Weights of a small transformer language model.
Size: 9 layers, width 512, 6 heads of 128, MLP 1344 GeGLU, vocabulary 8192, 36.9M parameters.
Architecture: RMSNorm before and after each block, tied embeddings, capped logits.
Training: a variant of Adam for these matrices, 887M tokens, 6302 steps.
MLP neurons of a small language model. Each row is named by its layer, matrix (gate and up: input weights; down: output weights) and neuron, and shows model dimensions 144-271. Each number is 128 + 32 x the weight over its row's rms, rounded and kept within 0 to 255. A neuron's up and down rows have the sign that makes its largest values positive.
After each neuron's rows, "fires after" lists the tokens most often just before its 100 highest values on Wikipedia text that the model never trained on.

L3.gate430 [154 196 109 117 192 151 106 146 153 157 127  83  99 130 115 166  88 107 173 110 153 137 123 142 105  66 151 120  85 139 145 160 125 185 122 116 141 107 183 178 196 205 112 175 167 131  81 160 161 217 133 120  99  67 165 124 146 191  82 147 146 118 135 172 105 131 147 101 155  90 138 148 137 113 154 137 101  42 156 141 131 120 197 125 144  92 148 125 120 130 165 135 134 152 126 128 150  96 106 185 149 156 105 164 128 142 131 111  98 175 190 108  96 125 105 138 156 164  94 164  89  77 150 129 114 120 127 143]
L3.up430 [148 116 140 200 178 136 118 119 116  55 102 150 120 157  74  66 109 142  98 125 116 124 133  97 176 105 134 114 205 112 101 210  40 121 113  83 132 146 149 143 159 107  90  89 122  76 141 136 142 138  85 185 152 201 120 141  74  82 154 126  46  82 127 191 123 125  77 141  98 131  74  67 149 109 165 109 101 137  90 136 165  81 115 159 167 158 104 119 104 102  97 159 189  98 106  96 172  69 154 112 142 113 153 143 122 116 117 161  91 142 157  83 114 132 134 131 107 156 152 101 143 129 139 103 122 132 121  96]
L3.down430 [195 168 147  99 182  88 152  93 152 134 147  77  93 143 159 128 103 150 188  90 157 121 165 139 127 145 148 108 112 121 180 199 171 108 163 133 144 151  94 147 184 144 180 164 151  96 108 144 151 190 101  35 152 103 134 145 154 152 177 144 140  81 181 130 130  53 184  93 168 125 155 129 139 180 140 159 138  93 179 123 104 119 169  74 105 130 185 140  76 112 180 185 105 167 143 118 160 121 103 231 122 146 147 123 129 126  61 119 110 125 160 103 147 164  83 139 131 144 100 173 117 121 148 143  57 114 128 149]
fires after: ",", "3"

L3.gate164 [152 120 129 139  95  68 128 108 169 126 132 152  94 168 147 150 115 133 120 112 129  98 120 115 132 161 138 104 106 137 137 137  95 130 142 101 113 122 109 110 138 159 106 135 147 132 128 126 118  83 134 148 145 107 147 134 119  71 157 121 133 113 172 173 108  86  93 119 128 122  94 161 120 123  97 121 111 178  97 146 141 125 122 195 114 117 142 129 148 136 203 123 158 170 136 191  86 118 100 184 115  85 104 150  93 129 142 103 107 140  89  88  97  94 191 120 121 117 172 115 147 148 171  89 112  67 131 116]
L3.up164 [ 97 118 192 132 166  71 166 109 138 164  84  91 109 153 148 141  77 154 129 183 152  89 135 117  63 116  81 110 139 135 149 162 144 114 132 150 109 131 100 162 141 126  66 197  77 142  88 113 124 109 164 141 150 122 151  77 153 140 129  96 135 169 168 185  82 101 150  74  81  95 121 134 158  88 103 116 130 144 111 173  93 108 171  57  86 195 224 119 151  70 147  83 153 159 111 173 105 138 114 137 145 129 155 140 108  84 103  91 141 130 110 100 103  61 147 144 127 158  85 111 144 174 163 189 142 129  95 176]
L3.down164 [156 150  77 136 136 159 108 152 123 136 134 149 137 113 114  66 197 132 144 138 106 183 112 147 111  81 195 117 141 129  81 147 145 152 131 163  94 171 162 125 154  80  91 114 181 124 138 119 110 151 119  76 143 169 106 166 149 153  78 123 113 140  88 125 131 121 138 128 148 121  88  88 113 125 129 127 119 141  97 113 102 113 114 132 101 127 123 143 189 116  91 121 125 162 149  93 227 112 156 108 128 151 105 104 132 114 146 177 141 157 114 147 187 149  92 154 129 172 134 154 128 104 101 165 152 191 127 134]
fires after: " |", "ae", " 0"

L3.gate951 [134 128 181  88 157  68 134 227 145 109 120 127 106 145 170 163 106 153 155 143 142 168 113  71 151 125 125 145 114 143 102 192 129 152 156 122 150 144 126  82 102 128 133 114 174 104 138  99 150 107 136  91 155 158 126  86 125 147  93 137 130 116 146 179 138 173  51 161  95  81 157 103 158 153  84 127 161 176 117  82 117 132 169 162 134  73 155  72 179  85 193 109 163 138 166 134 144 130 128 108 127 210 115 136  66 173 153 161 125 126 149  76 160 105 113 130 112 151 133 143 132 142 195  98 169 136 112 116]
L3.up951 [ 61 110 183 112  81  93 132 195 131 151 200 138 135  99 175 151 178 140 165 112 105  87 104  80 154 131  84 107 193 179 127 121 128 126  96 142 161 222 168 132  34  71 138 162  83 203  66  88 169 137 191 130 107  81 172 128  88  82  99 147 126 141 182  68 207  99 122  72 159 135  83 152 125  72  95 101  99 157 113 138 100  84 132  83 137  77 121 156 184 165 172 101  95 128 124 141 149 156 115  83 139 169 149 128 121 154  89 136 136 138 108 146 151 160  87  78 109 120 155 120  85  65 116 154  76 146 164 137]
L3.down951 [152 134  65 116 165 168 111  52 188 139  81 140 124 147  81  77  83 143  91 140 139 122 127 177 107  85 140 150  83  51 174  99 140 152 144 156 117  85 120 123 213 119 108 136 114  85 140 175 115 135  89 143 136 125 104 140 150 142 135 105 114 143 121 178  99 151 148 174 118 131 132 116  96 106 166 167 107  99 117 139 132 178 110 140 144 213 152 118 100 122 145 162 152 131 144 176 143 153 125 157 117 105 119  89 179 153 153  34  92 107 119 133 141  99 149 181 116 119  49 127 128 215 121 129 159 104 135 131]
fires after: " |", " (", "â", ",", " John", " Bat"

L3.gate1160 [153 178 147 164 159  37 130 149  90 161 127  79 138 123 127 116 109 119 130 146 123 142 148 113 143 170 140 139 193 114 134 164 116 142 127 128 154 157  97 123 174 113 119 165 141 165 122 154  87 102 129  86 177  98  93 124 148 136 156 143  75 133 127 139  97  72  81 157 113 160 137 110 118 101 120 171 100  58 113 101 125 115 126  84 169 162  69  69 135 118 157 118  97  88 123 106 127 114 191 117 167 136  71 116 167 116 113 161 143 164 141  69 104  96 107 137 181 150 102  85 164 116 158 181 175  77 102 124]
L3.up1160 [ 84 150  85 135 189 118 131  74 177  92  81 155 152 156  59 153 160 108 133 116 146 100 151  55 179 130  98 132 136  78 127 144 142 198  99 162 103 125 129 151 127 110 182 137 158 116 130 101  66 145 132 134 150 117 147 148 144 122 103 172 130  96 122 181 117  83 100  84 136 106 134 153 150 103 155 178 172 165  66 137  98 128 160 143 151  75 178 139 146  92 133 102 110  93 183 119 171 128  93 118 100 129 167 133 128 116 126 164 112 129 172  82 137 175 155 109 161 111 160  96 121 168 127 178 195  98  93 126]
L3.down1160 [133 139 115 122 105  86 133 182 120 147 129 108 102 123 166 124  96 207 124 137  64 183 166 174  99 114 154  96 154 118 105 106 154 100 155 110 165  92 149  92 136 145 149 136 125 123 136 121 205 132 151 163 134  80 150 160 132 166 172 107 148 167 155  83 103 114 119 195 165 147 140 106 113 147 116 111  76  96 161  76  91 101 211 124  94 150 120 166  71 141 119 175 175 119  78 122 121 113 165 111 177 171 113 143 106 164 136  85  90 171  87 132  84  84 114  70 127  93 140 165 165  65  56 105  94 125 205 165]
fires after: " |", "|", ",", "–", " $", "."

L5.gate1166 [128  73 110  87 135 159 179  96  74 135 191 121  98 120 105 177 182 108  91 141 117  55  94 106 160 147  88 155 115 106 104  81 133 166  66 112 196 170 129  91  88 122 150 121 135 115  99 108 114  64 120 140 126 117  87 130 150 163 161 162 107  98  55 130 158 207 116 128 147 162 145 116  90 110 126 144  65 136 162 137  67 150  91 144  77 147 181 175  69 117 140 166 101 136  90  91 128 130 130 144 102 181 135 122 155 139 184  44 129  89 136 151  94 125 117  71 155 134 159 162  82 149 118 120 105 106 138 121]
L5.up1166 [149 125 124 107  94 131 118 150 129 148 139  87 125 200 129 165 125 137 149 190 154  94 112  83 133 190 174  70 159 133  89 125 109 142 105 104 160 139 154  58  76  62  77 154 137 130 138 117 121 119  97 137 122  98 194 146  92 177 112 135 126 107 137 142 149  96 119 158 125 160 201  77 146 119 148  75 164 121 148 191 118 138 162 152 128 115 102 144  77 115 165 112  73 144 104 155 141 145  82 133 152 156 152 133 101  96 104 133  97 187 126 125 175 127  93  74 110 184  85 137 122  85 162 162  57 112  94 107]
L5.down1166 [ 91 171 127 117 127  38 116 119 146  90 122  74 150  95 144 184 105 125 125 126 144 136 150 148 114 198 119 106 140 139 142  39  91  64 152 106 164 111 121  78 171 159 121  97 111 123 194 122  91 118 171 148  83 148 140 135 158 160 103  64 115 142 149 150 105 120 149 124 128 115 109 130 177 128 185 149 129 196 146 175 110 115 126 170  78 123 155  75 186 101 111 152 123 114 127 109 137 139 135 132 139 104 173 144 155  85 153 147 105  94 184 174 130 208 103 102 120 148 131 151 141 105 155 115 148 155 152 125]
fires after: " Be", "″", "á", "ne"

L3.gate144 [162 111  88 131 160 146 108 144 175 127 183  89 119 156 136 105  97 140 115 123 144 162  94  96  93  99 187 158 133 131 145 156 124 161 186 149 117 144 138 170 122 143 114 134 157 161 128 119 105 146  98 140 189 139 117 112 128 101 125 161 111  28 101 152 124  95 165 129 124 117 185  79 178  99 132 131 147 152 179 123 105 137 156 130 127  82  36 126  53  80 113 123 135  98 151 143  43 136 131 119 119 105  55 115 155 124 169 136 110 127 180 155 131 155 103 134 113 126 126 142  95 145  95 150 119  97 127 123]
L3.up144 [152  79  93 126 103 108 154 141 101  87  69 163  95 101 122  61  93 115 132 147 169 176 148 119 177 145 119 141  96 102 176 107  97 107  84 154 187  79 187 199  66 148 137 135 122 103 107 152  78 113 125 143 180 110 125 152 181 127 153 137  49 112 104 153 132 147  96  80  54 106 162 136 106 158  83 108 124 150 178 141  60 129 117 141 163 136 102  98 171 123 129 129 113 108 142 140 109  83 170 172 100 121 130 138 114  99 141 128 139  45 114  98 171 117 166  93 152 122 113 145  92 132 161 122 167 163 114  70]
L3.down144 [122 110 110 123 131  66 109 189 141  95 108 113  98 138 109 143 150 104 102 142 144 122 110 160 167 172 108 106 178 180  78 129 159 120 145 122 142 156 134 103 102 167 148 129 118  83 126 193  89 170  90 174 102  96 103 133 122  92 128 157 185 166  97 130 153 141 125  91  96 146 108  76 123  87 178 168 143  45 173 143 186 130 131 131 116 196 101 109 110  97 103 178  97  81 124 124 142 111 143 161 121 104 145  68  81 122 176 133 159 190 105 125  52 148 164 161 110 135 112 112 162 122 140 133  94 149 177 101]
fires after: " |", " did", " Votes"

L3.gate641 [115 126  83 175  94  65 121 123 110  75 143 160 217 168 130 178  80 133 139 109 111 130 156 140 181  75 107 153 110 117 130 124 145 138  94 134 139 140 149  77 110 134  98 119 129 100 140  94 134 141 134 111  96 141 143 111 140 162 100  92 102  69  93 139 136 155 137  84 161 178 177  88  61 156 109 169  95 141  95 174 130 131 105  97 111 160 136 125  88 153  79 118 156 146 116 121 145 123 115  91 129  76 177 129 111 171 168  82 101 160 129 143 111 174 115 104 156 105 118  59 131  93 104 120 163  77 135  97]
L3.up641 [111 115 122  76  53  72  91 149 136 120 130  63 128  73 147  92  66 126 178 180 137 120  67  77 126 150 137 110  79 143  55  82 158 121 113 141 141 210 133 133 101 111 139 152  47 191 143 117 169 155 170 145 149 146 105 191 108 144 113 122  63 117 129 157 166  58 173 118 142 127  71 106  71  93 162 125  90 151 143 158 104  79  88 105 135  59 127 135 133 188 124  67  78 145 233  72  95 130 152  94 163 163 104 130 148 173 124 133 139 168 156  83 142 144 190 148 131 157 136 168 137 160 107 178 167  69 119 130]
L3.down641 [119 133 122  48 125 124 153  86 117  70 134 187 175 129 146 136 123 100  84 128 122 125 133  87 113 129  96  81  69 105 128 113 154  65 121 165 181 124 162  92  99 119  78 143 143 128 127 118 109  94 175 111 116 217 108  93 159 158 179 129 146 185 138 119 147 135 114  76 112 135 207  73 102 143  84  66 108 169 178 177 177 166 155 178 152 148 140 103 115 182 101 152 172 144 126 120 163 136 133 138 133 118 105  88 159 134  97 118 124 138 116 127 123 138 128  87 144 183 167  21 102 102  84 166 180  87 117 147]
fires after: " Institute", "ko", " Department", " co", " School", "van"

L3.gate1115 [112 117 176 133 131 110 163  95  99  92 125 139 119 163  84 139  81 113 174  88 193  76 138 137 129 134 134 106 125 112 100 182 139 155 116 154 124 140 119 136 114 209  86  76 113 171 186  74 112 152 178 152 119 111 142 168 130  83 129 101  74 146 134 150 150 128 118  87  78 155 103 151 136 119 123 104 152 140 115  96 168 135  93  79 145 144  85 164 164 152 109 104  84  66 138 105 112 157 124  99 125  88 154 129 126 125 173 132  78 138 147 129 129 141 169 140 100 135 138 160 113  81 166 141 104 118 121  67]
L3.up1115 [180 137 148  71 115 116  90 155 136 102 100 130 129 100  90 190 112 142 146 110 155 145 131 104 163 236 152 165 180 130 108 136 174 163 127 155 153 118 106  88  98  44 110 111 106  76 145 112  88 170 106  76 116 111 125 143 143 122 180 147 102 138 142 109 139 152 113 177 125 159  98 150 161  97  95 141 101 123 121 132  93  54 148 133 145 171  76 156 154 144 106 127  69 116 114 123 163 134 103 100 124 155  88 115 176  79 158 142 101  79 158 127 180 144 118 127 162 151  55 144 114 152 128 145  78 120 101 145]
L3.down1115 [ 93 130 142 143 163  99 143 106 170 148 102 129 115 119 130 108 100 134 144 133 104 180 172 127 129  82 105  97 122 204 162 160 103 160 187 157 120 206 158 150 154 166 166 165 139 215 154 107 130 121 138 196 128 149 122 105 108 149 185 190  78 104 118 128 149 134 132 153 204 143 176 130 122 102 157  95 121 183 139 180 178 156 132 191 156 134 192 156  80 126 144 140 128 133 108 109  98  85 181 159 171 141 146 183 119 137  98  94 129 131 103  99  93  55 103 165 165 179 155 109 160 138 129 101 129 124 133 139]
fires after: ")", "^", "_", " ^", " 10"

L3.gate881 [110 118 131 143 141 140 146 119  95 137 101 101  93 117 158 133 136  93 151 140 136  93 167 136 179 125 145 127 120 134 160  69 107 179  73 102 149  72 100 136 113 188 149 145 154 133  88  85 114 132 123 154 169 136 123 109  93 126  75 131 158 133 142 103 136 104  79 112 156 132 151  94  87 107 178 132 131 152 165 108  99 143 145  95  96 130 103  84 129 109  73 153 136 131 157 129 152  74 128  97 124 141 163  68 153 137 161 135 125 164 124 169 165  97 128 192  80 155 108 157 153  62  87  71  92  95 110  74]
L3.up881 [ 80  82 158 155 141 148 135 145 130 140 100 138 129 119  84 138 138  88 139 161  99 169 128 124 160 144  77 165 131 131 148 110  59 131 120 101  95 120 145 161 155 117 101  90 135 158  25 215  88 129  89 137 105 110 107 128 144 131 110 197 116  70 135 122  88 154  90 143 115 136 161 127 108 126 154 108 117 133 132 147 154 129 125  77 132 164 147 128 118 110 117 144  43 132 128 113 116 119 144 122 166  89 149  52 120 118 104 102 124  78 115  46 154  57 166 115 126 154  98 126 116  88 159 144 114 108 117 105]
L3.down881 [122 149 142 127 104  74  98 135 120  75 101 151 177 153 151 158 120 140 174 119 135 101 159  99 108  98 136 117 132 120 105 174  94 121 179 113 101 127  88 148 138 149 120 167 102 104 168 157 121 107 163 156 152 135  70 118 150 149 141 134 167 162  55 168 106 132 199 165 113  94  99 145 130 174 103 123 150 161 114 122 147 168 137 182 181 147 155 152 119 101 106 234 116 128  93 165 104 153  63 142 110 166 123 159  88 115 219  90 102 115 126  78 117  94 102  59 157 114 133 134 169 174  87 136 142 106 149 158]
fires after: " |", "39", " ISBN", ";", "46"

L5.gate474 [116 144 131 144 164 182 122 127 110 136 137 141 168  89 158 157 121 119  85 168  90 128 207 128 148 121 132  68 191 111 140 137 145 144 119 157 176 149 113 163 219 143 161  92 209 160 188 171 146 145 132 173 137 110 112 126 140  66 100 153 126  68 139 165 208 118 187 147 160 162 105  80 149 123 172 138  76 119 110 124 119 103 160 136 149 118 155 125 149 120  88 133 167 102 108 111  95  96 169 168 134 142 120 114 105  65 160 104 157  60 147 141 111 111  92 150 161 125  97  62 114 119 130 176 102 146 114  56]
L5.up474 [142 147 120 131 111 144 107 125 149 197  64 132 136 164 191 200 102 103  48 127 155  91 157 136 171 141 168  83 160 100  81 136  98  90 157  82 158 182 143 111  88 111 120 171 125 154 122 101 107 145 139 125 109 124 130 134  53 159 116  68 119 103 187 105 174 129 110  74  78  84 169 130 148 113 156 155  72 169 124 160 146 155 233 132 181  85  39 131 117 144  81  96 139 166 107 111 144 126 109 152 144 126 117 144 117 113 130  71  85 122 146 150  86  75 124 161 165 160 114  83 142 153 149 126  64 111 181 133]
L5.down474 [177 115 130 136 125 140 204 148 110 146 137 143  97  95 132 153  92  97 143 100 125 103 107  98 100 120 142  92  67 136 156 113 143 129 147 120 166 128 137  40 136  96 112  95 111 102 135 116 139 114 104 121 140 139 140  70 140 147 173 108  99 212 101 133 129 156 138  70 109  85 140 179  60 103 138 115 116 149  97 138 128 213  71  86 128 134 151 165 123 174  98  68 135 122 170 117 114 221 122 117 112 164 164 114 189 108 141 198 141 131 147 167  75 164 163 128 135 159 122 101  81 173  87  45 172 171 101 134]
fires after: ".", ",", " e", "6"